Part of a small language model's weights.
Size: 15 layers, 2 heads of 96.
Architecture: RMSNorm before each block, rotary positions, no biases in attention or MLP, untied embeddings, normalized queries and keys, capped logits.
Training: a variant of Muon for these matrices, 608M tokens, 9282 steps.
MLP neurons of a small language model. Each row is named by its layer, matrix (up: input weights) and neuron, and shows model dimensions 32-159. Each number is 128 + 24 x the weight over its row's rms, rounded and kept within 0 to 255.
After each neuron's rows, "fires in" lists the words (lower case) most often at its 100 highest values on Wikipedia text that the model never trained on; "fires on" lists the tokens most often at its 100 highest values on Wikipedia text that the model never trained on. A number after a token or word is its count.

L8.up851 [115 117 164 108 148 122 126 169 159 160 129 113 141 104 109 102 136 101 156 127 163 172 140 146 118 172 111 111 133 121  85 182 164 106 136 116 138 142 111 138 129 141 140 132 176 120 152 101 136 166 115 143 140 139 165 148 118 151 105 118 121 137  71  94 146 129 130 154 168 105 110 135 102 150 140 140 147  96 113 117 141 138 132 193 112 136 134 151 160 141 144 135 116 141 116 115  89 106 116  94 121 132  99 107  96 135 134 154 124 128 129 187 151 105 148 181 110 104 100 156  78 120 126 134 144 132 101 122]
fires in: "a" 18, "part" 10, "first" 10, "appointed" 9, "an" 8, "in" 7
fires on: " a" 18, " part" 11, "oin" 9, " an" 8, "irst" 7, " in" 7

L2.up296 [151 130 124 145  93 122 134 163 118 188 179 117 147 178 151 139 155 134 175 123 187 150 153 143 123 152 123 101 101 130 100 121 166  98 110 135 128 161 136 101 145 117 129 123 118 106 107 136 136 143 148 128 172 135 141 137  96 154 103 110 170 148 130 165 124  88 167  89  92 144 110 150 134 128 143  92 128 122 105 122 160 111 176 199 114  97 103 133 107 117  89 124 162 160 114 155 156 177 145 123 122 106 140 129 107 130 155  81 127 141 125 194 136 104 123 142 115 128 116  97 130 159  98 126 105  69 132 155]
fires in: "name" 32, "appointed" 9, "appearances" 8, "appear" 7
fires on: "ame" 34, "ear" 21, "ames" 12, "oin" 10, "ord" 7, "own" 6

L12.up75 [119 144 124 147 118  95 101 145 142 157 119 148 101 131 163 148 140 123 146 125 137 163 130  98 113 115 111  96 173  93 102 110 119 141 125  96 166 131 148 118 143  93 140 113 141 177 100 159 159 125 147 147 121 103 150 150 151 134 167 141 129 123 143 173 109 133 160  88 105 118 143 135 136 120  98 172 120 149 137 178 143 134  81 123 116 118 104 110 117 133  74 131 131 153 101 137 130 116  87  86 181 148 122 159 111 135 115 114 124 131 125 121 103 144  96 138 119 107 135 103 126  95 144 120 129  97 144 108]
fires in: "its" 34, "the" 18, "s" 8
fires on: " its" 31, " the" 19, "'s" 8, "ts" 4, "om" 4

L7.up760 [185 139 121 118 153 118 130 133 149 147 124 125 175 146 135 142 140 143 126 141 108 142 104 144  86  96 147 143 158 106 102 102 124 153 133 203 105  75 131 131 134 145 117 125 123 118 150 134 136 169 124 132 154  97 149 146 188 136 169 117 107 146 118 108 132 143 154 109 141 135 126 154 107 146 110 114 142 121 131 142 140 175  93 121 113 157 135 156 119 118 166 117  93 145 145  94 111 153 105 146 128 109 163 126  60 150 147 101 156 129 104 165 106 130 101 149 144 105 144 123 144 140 113  98 147 124 103 163]
fires in: "the" 48, "his" 4, "different" 4, "another" 4, "them" 4
fires on: " the" 58, "ent" 6, " all" 6, " his" 4, "her" 4

L9.up77 [139 157 113 135 104 175 154  84 121 113 118 126 122 104 143 162  93 148 156 153 101 141 126  92 126 137 132 123 123 156 116 137 145  87 116 178 109  94 123  97 157 128 123 121  80 117 110 110  80 158  72 124 142 108 142 159 132 147 158 125 107 118 113 139 171 144 135 131 109 154  87 157 145 116 127 155 125  84 132 167 114  79 150 107 111 124 141 131 140 169 155 126 159  95 143 124 122 117  96 112 129 125 129 140 102  99 133  92 122 113 135 174 141 137 146 137 120 132 145 126 124  90 131 143 146 115 101 157]
fires in: "in" 49, "of" 15, "institute" 7, "information" 4
fires on: " in" 64, " In" 17, " of" 15

L7.up540 [139 129 111 152 132 143  93 144 100 137 107  96 140 138 108  73 168 122 124 144 132 134 130 103 136 140 138 184  62 156 123 129 172 162 125 149 104 136 121 121 130 123 103 120 156 121 130 155  96 129 193 119 140 146 116 108 123 118  91 149 143 184 146 122 105 133 112 128 114 124 100 100 161  99 155 176 127 120 142 115 115 114 183 158 101 132 115 123 138 147 102 154 138 121 105  93 118 154 161 152 105 164 118 134 111 102 149 101  96 114 141 110 137  83  78 114 105 128 131 135 140 130 120 138 193 122 113 134]
fires in: "have" 20, "well" 12, "having" 10, "also" 6, "had" 5, "s" 5
fires on: " have" 20, "ing" 12, "ell" 12, "ver" 9, " also" 6

L2.up915 [120  90 117 140 148 127 122 114 111 100 103 149 153 103 137 175 170  99  99 111 136 125 121 141  98 131 166 107 152 140 165 139 142 128 130 123 143 119 128 100 140 147 129 129 116 116 107 126 160 130 112 141 115 105 121 127 116 104 105 101  93 134  61 130 141 180 161 158 155  99 149 158 134 137 144 104 119 105  94 127 103 116  96 127 151 142 101 152 144 126  75 134 145 113 152 112 117 129 100 110 145 153 133 129  80 140 145 162  68 113 101 127 114 119 134 156 126 119 149 132 113 103 171 105 130 143 111  93]
fires in: "county" 40, "a" 36, "an" 12, "federal" 4
fires on: "y" 40, " a" 36, " an" 12, "eral" 5

L11.up232 [ 78 136 135  68 134 116 137 133 120 101 135 147 124  79 121 140 120 144 129 120 105 140  99 163 153 124 121 157 112  83 105 124 116 133  86 155 165  96 136 107 173 100  88 125 126 114 121 123 161 121 137 106 100 118 135  95 121 147 136 122 149 144 119  80 112 115 116 156 112 158 142 158 162 144 112 167 156  89 173 167 154 136 178 139 130 143 153 129 123 122 117 113 159 113 110 104  92 125  94  72 117 108 106 163  85 130 115 119 119 159  97 149 130 132 133 142 154 114 108 108  99 176 142 112 100 150 129 115]
fires in: "to" 52, "in" 13, "of" 5, "took" 4
fires on: " to" 61, " in" 16, " e" 7, " of" 5

L8.up300 [165 103 126 140 144 132 118  81 177 126 116 113 159  56 122  87 155 140 115 125 139 148 152 117 174  91 130 116  95 131 125 138 146 118 114 204 158 144 156 117 146 115 125  86  78 138 144  98 131 118 154  97 115 182 133 154 118 144 139 149 135 178 143 154 158 123 133 113 127 106 175 119 106 111 117 121 152  91 101 114 114  85 104 106 104 152 149 136 135 161 120 124 122 140 136 109 153 167 127 117 115 137 168 134 157 154  95 119 130 136 201 138 152 116 138 156 108 115 153 159 143  89 158 159 119 154 113 160]
fires in: "of" 56, "following" 10
fires on: " of" 57, "ing" 41

L2.up341 [125 114 145 138 124 114 121 144 114 188 116 138 124 193 123 148 103 138 156 116 145  93 127 133 117 146 138 148 126 132  94  90 142 139 119 167 106 139 122 128 114 136  94 175 153 124 176 123  96 101 106 125 130 124 147 122 125 113  93 114 145 131 129  32 115 116  80 115 167 119 137 114 150 134 130 141 134  81 136 141 111  83 125 138 145 104 126 122 131 180  77 159 139 102 147 103 132 148 106 100 109 146 144 132 116 142 129 124 119 134 110 210  93 142 124 174 102 137 121 160 123 136 149 125 148 147 130 163]
fires in: "four" 20, "five" 13, "for" 10, "fourth" 9, "finished" 8, "financial" 6
fires on: "our" 30, "in" 30, "or" 16, "ive" 13, "if" 6, "ut" 4

L10.up837 [160 113 111 173 137 170  81  99 137 109 132 124  96 148 160 107 136 118  83 120 151 151 135 119 182 115 152 182 127 146 147 129 144 115 102 129 133 123 133 142 107 112 151 124 134 135 146 111 170 100 112 133 136 168 132 122 189 148 106 114 165 129 120 111 105 117 173 133 154 167  65 218 129 105 122 113 122 146 123 126 124 107 130 142 139 114 136 146 158 118 117 185 126 116 154 115 100 163 141 144 125 129 125 112 152 166 148  81 146 158 175 150 139 107 156  81 133  97 118 131 108 119 150 113 131 173 115 142]
fires in: "is" 40, "was" 14
fires on: " is" 41, " was" 14, " d" 7, "in" 6, "d" 5

L9.up586 [ 91 120 157 131 135 117 147 162 126 137 103 119 118 137 130 148 130 104 164 110 141 179 137 123 146 138 134  97 103 109 124  90 153 146 111 145  95 104 145 107 192 115 140 129 112 111 149 105 117 115 159 165 133  93 179 138 105 139 172 108 166 135 181 159 121 128 111 127  85 134 150 133 125 161 117 120 108 113 156 104 160 133 214 133 143 115 165 152 138 134 148 137 139 127 107 135  92 145 109 131 152 113 146 142  66 156  66  87  91 125 189  94 124 112 122 167 106 148  80 160 164 131 136 148 120 126 101 162]
fires in: "as" 28, "in" 15, "for" 5, "of" 4, "by" 4
fires on: "s" 27, " in" 17, " as" 13, "es" 7, " for" 5, "m" 5

L2.up877 [140 137  82 157 124 163 110 141 124 104 116  85 126 122  81 161 102 102 134  95 157 120 135 151 175 136 171 121 137 138 112 149 135 101  73 103 104 137 115 151 118 143 124 116  81 151 107 148 109 135 124 171 129 100 143 128 132 143 147 137 145 127 153 126 122 105  74 143 114 116 143 112 116 138 123 170 111 136 144  99 121 134 101 135 140 148 138 130  99 117 121 118 135 113  98  83 145 144 101 234 132 179 113 165 155  86 115 137 116 130 133  94 168 134 146 129  70 158 127 157 120 110 129 128 101 137 129 138]
fires in: "people" 21, "role" 13, "label" 9, "israel" 7
fires on: "le" 45, "el" 38, "her" 8, "z" 5

L10.up477 [123 128 111 122 135  92 136 151 133 121 112 158 209 129 146 123 141 150  98 108 105 134 129 119 105 115 134 152 120 100  93 118 132 154 113 135  85 155 135 142 190 108 130  90 129 119 122 142 109 140 151 130 154 119 115 135 124 114 102 146  87 132 142 121 133 124 161  67 128 143 156 134  95 125 121 141 116 113 135 133 157 106 130 117 158 114 146 164 126 139 139  62 104 165 114 126 106 150 123 135 115 158 130 187 116 122 142 130 128 104 148  86 146 169  99 100  99 113 126 134 123 121 136  94 102 147 101 150]
fires in: "his" 28, "her" 20, "and" 15, "s" 12, "age" 7, "website" 4
fires on: " his" 28, " her" 20, " and" 15, "'s" 12, "ge" 7, "ite" 4

L7.up496 [114 133 163  80 142 111 147 138 118 109 141 126  89 104 133 177  93 128 132 162 165 165 151 149 125  97 169 112 138 128 133 109 117 119  97 118 168 133 126 115 141 128 129 116 108 101 129 156  97 120 131 134 112 169 139 125  89 162 150 151  84 145 117 132 148 106 139 144 151 137 128 146 127 138 151 164 105 100 143 152 155  86 168 133 115 141 117 115 130 124 101 129 142  96  95  89  96 149 143 135 106 123 132 133 175 103 136 171  95 130 138  95 105 124 155 150 122 100  82  88 145 125 148  83 185 139 135 145]
fires in: "in" 53, "to" 18
fires on: " in" 50, " to" 19, "In" 8, "S" 6, " as" 4

L7.up232 [125 140 126  68 113 111 103 105 115 151 160 143 163 122 133 164 119  91 160 100 148 118 122 124 177 125 146 145 122 172 116 154 125 127 137 140  90 128 116 115 135 104 104 148 102 126  91 156 104 123 104 119 165 124 138 145  93 100  80  97 118 104 112  83  80 101 128 143  84 158 138 127 134 112  97 149 138 144 158 132 104 104 134 153 115 149 129 134 128 130 154 133  89 125 159 121 134 118  82 127 115 116 120 151 117 107 144  99 146 160 157 172 140 143 124 135 134 143 144  61 146 217 142 123 123 124 150 105]
fires in: "served" 13, "as" 11, "his" 10, "became" 9, "for" 6, "remained" 6
fires on: "ed" 31, "ame" 11, " as" 11, "ing" 10, " his" 10, " for" 6

L7.up212 [143 101 116 167 132  96  80 153 133 103 125 122 175 148 124 153 101 157 132 134 154 102 132 179 117 136 109 134 122 118 121 103 172 143 107 106 125 100 116 100 130 155 118 177 134 139 168 155 124 147  80 196 121 140 120 147 121 126 136 138  82 151  87 118  83 102 120 107 118 123 125 139 159  70 128 117  92 109 156 149 146 139 129 120 132 121 136 130 107 157 148 129 131 130 118 139 156 125 130 128 185 143 148 120  87 152 124 102  87 123  83 155 116 149 138 135 115 117 106 105 156 125  47 143  95  90 114 142]
fires in: "out" 22, "up" 13, "was" 11, "died" 8, "is" 6
fires on: " out" 28, " up" 13, " was" 11, "ied" 8, " is" 6

L2.up217 [152 128 116  86 130 154  56 138 117 119 146 135  85  85 117 150 156 114 176 161 140 119 139 123 115 179 146 159 135 137 140  96 122 132 103 146 114 109 116 119 118 152 116 150 138 148 145 149 123 116 109 142 142 179 121 165 121 118 119 118 119 123 138 132 103  88 157 141 127 124 153 167 129 128 185 151 133 149 157 124 112 108 158 142 105 103 152 153 156 152 119 103 125 100 119 172 160 112 142 183 124 127 126  89 151 114 119 119 148 122 150 120  79 130 140 122 130 185 177 121 118 106 114 134 126 169 161 115]
fires in: "released" 30, "under" 15, "release" 15, "on" 6, "before" 5
fires on: " rele" 40, " under" 25, "le" 13, " on" 7, "fore" 5, " /" 4

L5.up20 [138 128 134 163 160  96 122 151 134 153 105 109 135 138 149 125 165 156 114 139 117  88 154 145 133 173 137 158 137 101 135 143 133 171 125 134 172 152  98 129  93 209 123 140 151 108 170 140 137 162 178 110 144 150 114 167  95 119 103 139 116 124 112 122 138 157 137 132 150 104 108 117 119 150 133 109 156 102 119 125  81 153 112 118 149 137 147 168 127  96 131 108 136 133 144 119 173 142 152 111 121 126 137 152 153 127 171  96 120 133 106  84 135 140 142 110 186 138 133 164 151 138 116 152 169 150 129 126]
fires in: "is" 18, "was" 15, "a" 8, "since" 8, "participated" 7, "has" 7
fires on: " is" 18, " was" 15, "ic" 15, " a" 8, "ince" 8, " has" 7

L8.up364 [131 135  93 111 130 112  41 155 141 139 114 146 142 101 135  88 166 152 136 139 124 142  87 145 136 156 140 143 114  87 161 118 144 123 101 147 139 111 117 135 126 136 116 171 125 137 143 170 147 166 129 164 143 139 133 110 120 104 114 134 165  91 171 129 113 130 141 121 151 179 152 111 169  99 125 128 104 124 102 123 136 140 124 148 106 104 106 210  96 167 155 140 112 130  74 132 120 164 135 138 123 120 145 146 146 134 132 131 149 123 159 126 139 105 139  90 132 139 121 117  98 112 120  80 109 140 146 130]
fires in: "her" 42, "his" 20, "born" 11, "married" 7, "died" 5
fires on: " her" 43, " his" 20, "orn" 11, "ri" 8, "ied" 5

L5.up454 [123 163 122 128 142 154 112 143 206 137 145 109 101 181 119 124  97 141 105 120 111 141 149 107 172  73 131  93  93 136 150 128 158 134 177  93 115 131 126 128 116 143 134 162 140 124 128 129 191 153 129 129 140 140 117 163 114 139 128 114 140 142 147 136 110 140 133 148 134 160  77 124  89 133 120 155 164 115 172  90 162 121 156 133 120 111 128 127 124  90 116 128 123 134 109 186 120 109 151 168 138 114 113 109 157 135 132 148 106 114 162 125 153  85 121 133 135 168  88 105 161 114 108  94 139 124 146 163]
fires in: "until" 23, "than" 20, "although" 9, "people" 8, "but" 6
fires on: "il" 23, "an" 20, "ough" 12, "op" 8, "ut" 6, "et" 4

L2.up86 [110 123 125 153 111 130 123 136 124 138 110 129 173 124 105 160 195 112 114  87 104 146 101 154 121 160 156 152 130 148 114 132 125 123 129 129 183 141 110 145 105 133  66 133 124 115  93 136  85 133 155 105 146 139 134 133  91 101 144 127 136 128 105 101 114 163 185  79 115 136  75 111 120  80  84 137 145 124 133 108 134 154 147 162 154 138  97 150 150 107 163 142 134  99 144 118 126 110 135 126  95 112 125 146 107 104  91  53 109 144 119 164 153 129 120 145  97 148 132 179 152 182 101 156 142 152 146 152]
fires in: "as" 17, "served" 12, "was" 12, "became" 11, "appointed" 9
fires on: "ed" 20, " as" 17, " was" 12, "ame" 11, "ted" 9

L7.up352 [151 125 123  94 125 110 117 142 104 167 153 122 140  89 127 134 127 153 114 102 110 179  92 130 174 150  99 124 140 101 107 140 133 151 130 127 159  91  87  94 191 131 124 160 127 131 121 121 153 141  83 152 150 125 121 135 106 117 103 111  87 126  60 132 140 126 160 109 115 140 133 107  94 105 146 125 110  95 127 137 128  85 111 130  98 153 162 125 173 142 152 126  74 121 141 158 109 124 118 109 137 152 116 123 113 123 147 142 116 135 110 154 166 185 183 148 127  78 133 118 165 171 109 122 144 108  98 119]
fires in: "came" 13, "s" 12, "elected" 8, "this" 7, "out" 7, "that" 6
fires on: "ame" 16, "'s" 12, "ed" 9, " out" 8, " this" 7, " that" 6

L9.up411 [121 122 108 177 131  80  90 105 110  95  98 122 114 109 137 150 129 141 133 149 141 121 112 136 131 134 126 143 128 148 115 149 117 138  97 127 130 133  84 143 140 104 123 148 107 121 128 111 121 153 105 113 150 100 144 160 153 142 158 136 120 165 132 133 115 119 118  91 145 135 110 165 112 155 150 132 155  91 120 124 122 105 138  12 131 114 128  96 169  79 122 104 133 114 135 110 109 154 122 124 132 123 140 106 131 112 101 127 116 133 126 106 119 154 101 128 138 104 166 100 136 127 102 119 177  85 138 141]
fires in: "but" 34, "and" 27, "of" 11
fires on: " but" 36, " and" 27, " in" 13, " of" 11, "T" 5, "ut" 5

L8.up649 [153 112 114 149 172 110 125  99 118 152 102  94 166 141 162 164 142 179 138 141 189 159 110 163 159 157 130 145 144 103 112 145 144 157 104 130 139 112 141 107 163 108 120 182 112 151 179 138 114 121 136 140 162 117 150 120 121 120 112  65  98 134  94 144 139 139 131 150 106 124 133 109 115 107  91 115 139 129 123 142 149  77 101 109 116 130 168 149 136 154 117 127 110 127 106  91 120  99 123 113 127 125 124 157  71 160 104 134 111 117 168 156 106 128 132 144 145  89 111 110 172 141 107  81 139 114 158 148]
fires in: "the" 58, "this" 8, "s" 4, "his" 4, "its" 4
fires on: " the" 65, " this" 8, " he" 6, "'s" 4, " his" 4, " its" 4

L5.up155 [112 123 113  35 155 130 101 172 154 135 122  95 110 109 130 108 124  93 144 120 115 133  80 189 114 158 149 121 129  85 160 155 116 116 143 185 129 143 117 109 106 131 103 155 121 144 100 123 126 129 123 144 126  87 127 165 123 109 111 105  86 136 141 143 152 170 123 131 105 148 130  91 112 165  91 126 138 155 160 110 136 166 145 118 136 127 105  98 126 112 135 118 123 106 172  96 120 122 124  93 110 133 139 141 102 123 159 133 129 139  80 124 128  93  86 159 139 129 129 115 123 117 106 153 153 137  92 141]
fires in: "in" 45, "on" 15, "of" 6, "to" 5
fires on: " in" 53, " on" 15, " of" 6, " to" 5, "ern" 4

L12.up188 [123 135 124 153  84 153 140 128 119 120 116 127 189 110 143 153 120 124 202 140 118 158 134 138 183  94 145 132 152 140 156  97  84 101 122 153 143 121 138 134 140 131 113 100 163 111 123 144  95 100 103 152 155  75 133 134  97 132 132 109 157 141  95 114 117 113 124 156 155 115 154 104 134  95 124 178 137 123 119 134 123 134  86 145 108 139 123 175 125 132 123 127 157  97 129 124  88 135 101 119 109 132 109 150  83  89 161 126 105 140 137 145 151 113 140 178 129 115 110 114 101 143 129 149 146 110 108 131]
fires in: "known" 24, "his" 14, "is" 6, "business" 6, "served" 4
fires on: "own" 24, "ed" 16, " his" 14, "in" 9, " is" 6

L10.up125 [137  91 115  58 148  94 119 110 137 113 186 113 120 100 143 115 147 119 148 126 116 117  97 150 161 148 122 144 158 101  98 136 130 148 138 122 127 101  95 130 112 114 148 125 131 104 116 127 118 151 159 127 103 155 118 110 125 134 132 113 152  97 133 124 119 144 148 145  97 128 147 160 137 159 154 114 114 188 126 115 152 200 159 114 103 142 146  79 128  94  92 129  98  83 131  79 137  96 122 127  80 168 129 147 100 115 113 151 111 101 123 132 144 107 123 105 102 123 141  90 171 118 110 158 117 154 113 132]
fires in: "to" 49, "very" 5, "celestial" 4, "as" 4, "cannot" 4
fires on: " to" 50, "y" 12, "ele" 6, " as" 4, "ot" 4

L9.up578 [152 119 147 144 128 177 117 143 118 177 142 124 134 164 125 158 130 103  91 150 135 112 146 156 111 129 143 150 123 120 138 147 136 131 112 117 136 145 119 136 127  97 113 154 132 149 143 143 147 120 144 135 131 113 114  94 111 124 108 131 100 109 104 143  88  97 147  58  81 124 139 122 118  93 100 145 131 103 139 143 147 121 146 123 125 150 142 155 113 137 144 101 110  98 126 128 129 122 122 172 116 116 126 116  75 119 119 100 138 156 130 134 151 132 138 132 112 164 158 100 132 163  75 166 138 149 146 148]
fires in: "is" 33, "died" 12, "wrote" 10, "living" 7, "located" 6
fires on: " is" 33, "ied" 13, "ated" 12, "ing" 10, "ro" 10, "et" 4

L2.up351 [156 101 118  97 109 106 132 121 136 105 109  93  92 110 160 123 150 148 133 143  91  90  89 161 151 131 132 142 167 146 127  97 131 118 119 142 131 126  92 116  80 124 101 122 125 214 109 144 111 176 108 147 127  98 135 127 162 128 106 138 143 163 145 105  92 130 127 113  69  99 122 125 135 138 115 123  87 123 110  84 153 113  91 124 133 122 110 150 129 121 143 142 123 143 103 150  91  98 126 137  93 129 146 134 130 155 139 146 125 103 111 110 131 118 140 120  32 126 120 111 135 117 111 120 162 152 164  92]
fires in: "or" 30, "william" 9, "gallery" 6, "wright" 5
fires on: " or" 45, "y" 16, "iam" 13, "igh" 5, "ight" 5, "ular" 4

L9.up360 [ 93 103 101 140 116 112 109  81 127 120  99 127  91 147 116 135 126 133 100 105 136 134 123 146  81 117 106 121 123 121 117  99 136 126 113 163 104 130 178 144 150 130 148 109 117 144 126 131 146 132 120 109 118 104 148 115 170  95 145 138 110 111 125 170 165 128 105 135 102 131 109 158 128 128 150 170 152  41 140 101 121 109 138 140  92 125 122 103  93 152 110 135 122 163  10 162 126 165 128 132 121 136 120 133 115 117 178  97 109 113 119 111 150 120 148 116 131 148 133 120 162 146  89 117 166 125 117  98]
fires in: "had" 37, "has" 20, "have" 16, "having" 5
fires on: " had" 37, " has" 20, " have" 16, "ing" 5

L9.up904 [ 80 125 144 148 150 150 143 126 130 122 149 140 108 112  95 147 139 146 131 129  83 100 136 117 171 156 169 157 107 156 150 122 121 126 122 129  91 104 166 135 143 124 156 129 108  80 139  89  96  87 131  97 119 135 131 175 128 116 135  92 149 135 173 147 130 127  98  86 141 151 107 162 150 124 100 100  71 113 118 127 129 112 133 139 130 120 132 115 101 153  91  79 131  91 125 140 151 144 137 168 104 147 132 141 135 114 130 170 118 132 160 186 130  96 168 153 122 121 155 117 155 209  75 129 164 148 134 135]
fires in: "after" 25, "during" 12, "in" 8, "finishing" 4, "finished" 4
fires on: " after" 13, "fter" 12, " during" 9, " in" 8, "in" 6, "am" 6

L9.up774 [143  99 110 135 160 108 125 174 140 117 109 138  97 111 116 146 134 146 123 149 150 141 158 172 133  97 141 121 126 125 138  92 108 115 136  98 122 119  96 125 116 122 108 165 131  94 128 123 146 106 116 102 116 166 137 128 143 147 102 125  86 166 132 165 104  93 154 138 123 126 140 187  96 126 182 166 139 145 152 119 130 122 125 135  96 111 128 181 153 195 144 105 143 140 104 113 135 105 121 132 134 160 107 123 111 163 138  99 160 144 154 165 121 130 118 122 134 126 187 112 168 189  92 105 175 139 142 134]
fires in: "on" 15, "to" 10, "for" 10, "after" 9, "before" 7
fires on: " on" 15, "op" 13, " to" 10, " for" 10, " after" 9, "fore" 7

L7.up396 [176 145 115 117  93 136 133  91 137 126 115 109 187 137 122 117 164 130 150 116 103 118 147 127 140 129 130 128 176 105 148 159 142 105 108 144 144 145 152 157 147 104 144 122  78 120 187  66 150 123 127 115 107 182 126 141 130 132 120 152 147  76 130 159 149 102  74 131 135 101 114 143  99 127 142 160 171 139 119 160 125  85 170 137 139 107 148 118 124 106 106 141  99 107 132 108 120 126 139 144 132  93 114 167 121 175 108 168 165 143 162 142 149 114 128 112 146 165 120 102 148  85 152  90 120 112 148 123]
fires in: "of" 50, "all" 10, "but" 5
fires on: " of" 50, " B" 21, " all" 10, " S" 6, "B" 5

L7.up954 [127 169 140 110 143 178  95 114 149 136 144  92 161 154 120 155 155 165 127 131 128 148 155 157 115 167 101 171 110 184 108 134 125 111 122 137 153 116 149 155  86  97 116 112 112 100 135 124 126  73 147 144 130 183 160 139 147 143 111 151 165 157 109 114 138 148 138 184  87 121 150 129  98 102 121 154 189 118 131 143 135 146  93 155 136 131 130 148 131 117 144 130  66 135 161 149 111 144 135 163 141 166  98 129 124 117 140  86 112 140 155 169 145  94 141 139 133 115 165 144 108 107 129 162 129 123 157 128]
fires in: "is" 26, "are" 18, "was" 17, "also" 10, "area" 6, "has" 6
fires on: " is" 35, " are" 29, " was" 17, " also" 10, " has" 6

L2.up880 [126 135 148 113 106 113 131 149 123 128 119 137 149 126 141 100 156  84 122 127 127 132 139 131 110 145 140  76 135 137 148 158 106 158 100 102 107 149 145 114 119 168 120 133 106 113 127 126 129 153 129  86  96 100  98 167  99 117 115 117 127 158 135 154 137 126 163 148  56 153  92 190  94 139 117 112 153 147 106  95 103 109 104  97 123 117  93  94 144 143 137 165 148  78 153 152 133 115 121 114 148 205 122 179 136 137  94 126 148 125 125 124 124 121  99 108 150 109  83 137  61 128 142 107 141 148 133 108]
fires in: "museum" 18, "committee" 9, "county" 8, "federal" 7, "modern" 5, "cultural" 4
fires on: "um" 18, "e" 11, "y" 9, "eral" 8, "al" 8, "ern" 8

L12.up735 [148 125 162 156 113 133 132 150 114 137 125  72 153 181 165 119 146 149  97 121 124 137 113 158 131 163 126 107 112 137 118 160 137 145 116 113 146 104 115 139 116 159 106  87 135 102 118 134 142 140 134  71 114 103  97 184 159 145 118 142 127 121 125 149  91 119 142 151 154 111  84  94 130 130  81 120 197 155 164 154 118 109 143  67 139 115 139 116 141  94 149 124 147 164 163 139  80  93 115 113 171 152 122 128 184 109 131 135 125 121 153 130 127  92 118 156 117 174 152 141 131 183 120 132 130 151 104 132]
fires in: "are" 30, "were" 29, "was" 26, "is" 13
fires on: " are" 30, " were" 29, " was" 26, " is" 13

L7.up738 [103 167 133 127 145 106 103 109 100 129 137 119 117 132 115 134 103 112 138  87 114 113 182 120 167 149 120 118  87  72 133 156 116 138 131 121  93 136 139 107 130 122 145  96 154 142 146 150 121 115  90 142 131 111 136 148 109 123 117 123 107 163 169 159 113 117  77 125  63 110 129  98 137 101 141 117 136 132 131 105 161 112 179 153 126 112 129  90 133 153 124 161  67 145 135 112 141 115 120 135 101  81 132 162  89  98 135 117 124 151 159  84 116  80  96 160 157 171 153 149 100 152 111 122 112 168 140 134]
fires in: "was" 18, "been" 14, "every" 7, "ever" 6, "lee" 5
fires on: "ver" 24, " was" 18, " been" 14, "e" 8, "on" 6, "m" 5

L7.up673 [111 144  86 127 117 111  93 133 175 113  98 125 160 139 162 155 126 121 109 142  87 116 148 115 111 152 109  85 139 124 141 123 156  87 118 144 105 161 146 104 141 164 116 122  94 110 123 144 145 101 173 108 123 102 114 149 124 174 147 172 152 157 117 149 145 152 139  92 120 136 105 157 136 107 136 113  90 141  66  85 115 117 176 117 117 151 175 119 158 137 148 139 142 142 120 133 115 151 146 173 150 127 118 121 101  91 113 131 139 148 107 126 108 113 149 138 127  97 158 137 148 110  76 109 168 133 149 118]
fires in: "new" 59, "of" 10, "in" 5, "australia" 4
fires on: " New" 55, " of" 10, " new" 9, " Aust" 5, " in" 5, "m" 4

L5.up723 [156 130 142  72 136 119 145 133 108 155 127 135 147 121 152 127 163 127 154 107 103 110 115 118 131 129 138 118 104 140 105 168 125 166 103  91 115 156 107 151 127 120 147 154 148 106 170 102 115 124 175 169  75 143 169 129 101 109 120 132 110 108  67 136 104 127 111 165 103 115 108 108 110 102 118 158 166 150 100 112 168 162 145 160 204 140 161 119 130 127 142 171 100 124 128 167 132 140 110 150 115 139 105 123 114  96 139 111 166 106 150 133 138  86 108  92 144 174 173 107 126 135 133 143 182 115 148  92]
fires in: "are" 16, "bbc" 12, "been" 10, "was" 9, "is" 4
fires on: "C" 20, " are" 17, "ic" 16, " been" 10, " was" 9, " be" 6

L10.up179 [123 118 105 136 135 121 127 132 131 162 109  86 147 124 187 138 107 107 163 125  86 158 106 147 154 113 124 101 155  69 108 159  97 166 117 161 133 129 134 112 128 119 161 181 140 133 150 147 134 134 135 118 101 126 138 138 116 123 144 138  87  88 157 168  95 120 145 126 124 113  96 143 109 142 103 150 177 145 143 126 152 121 131 157 111 122 124  72 131 111 125 135 129 140 196 101 126 122  74  94 105 133 143 142 151 132 133 118 124 149 144 142 157 112 129 168 116 120 157 102 133  98  71 118 138 169 118 157]
fires in: "its" 26, "s" 24, "more" 12, "very" 6, "different" 5
fires on: "'s" 24, " its" 24, " more" 12, "ent" 7, "y" 6, "ts" 4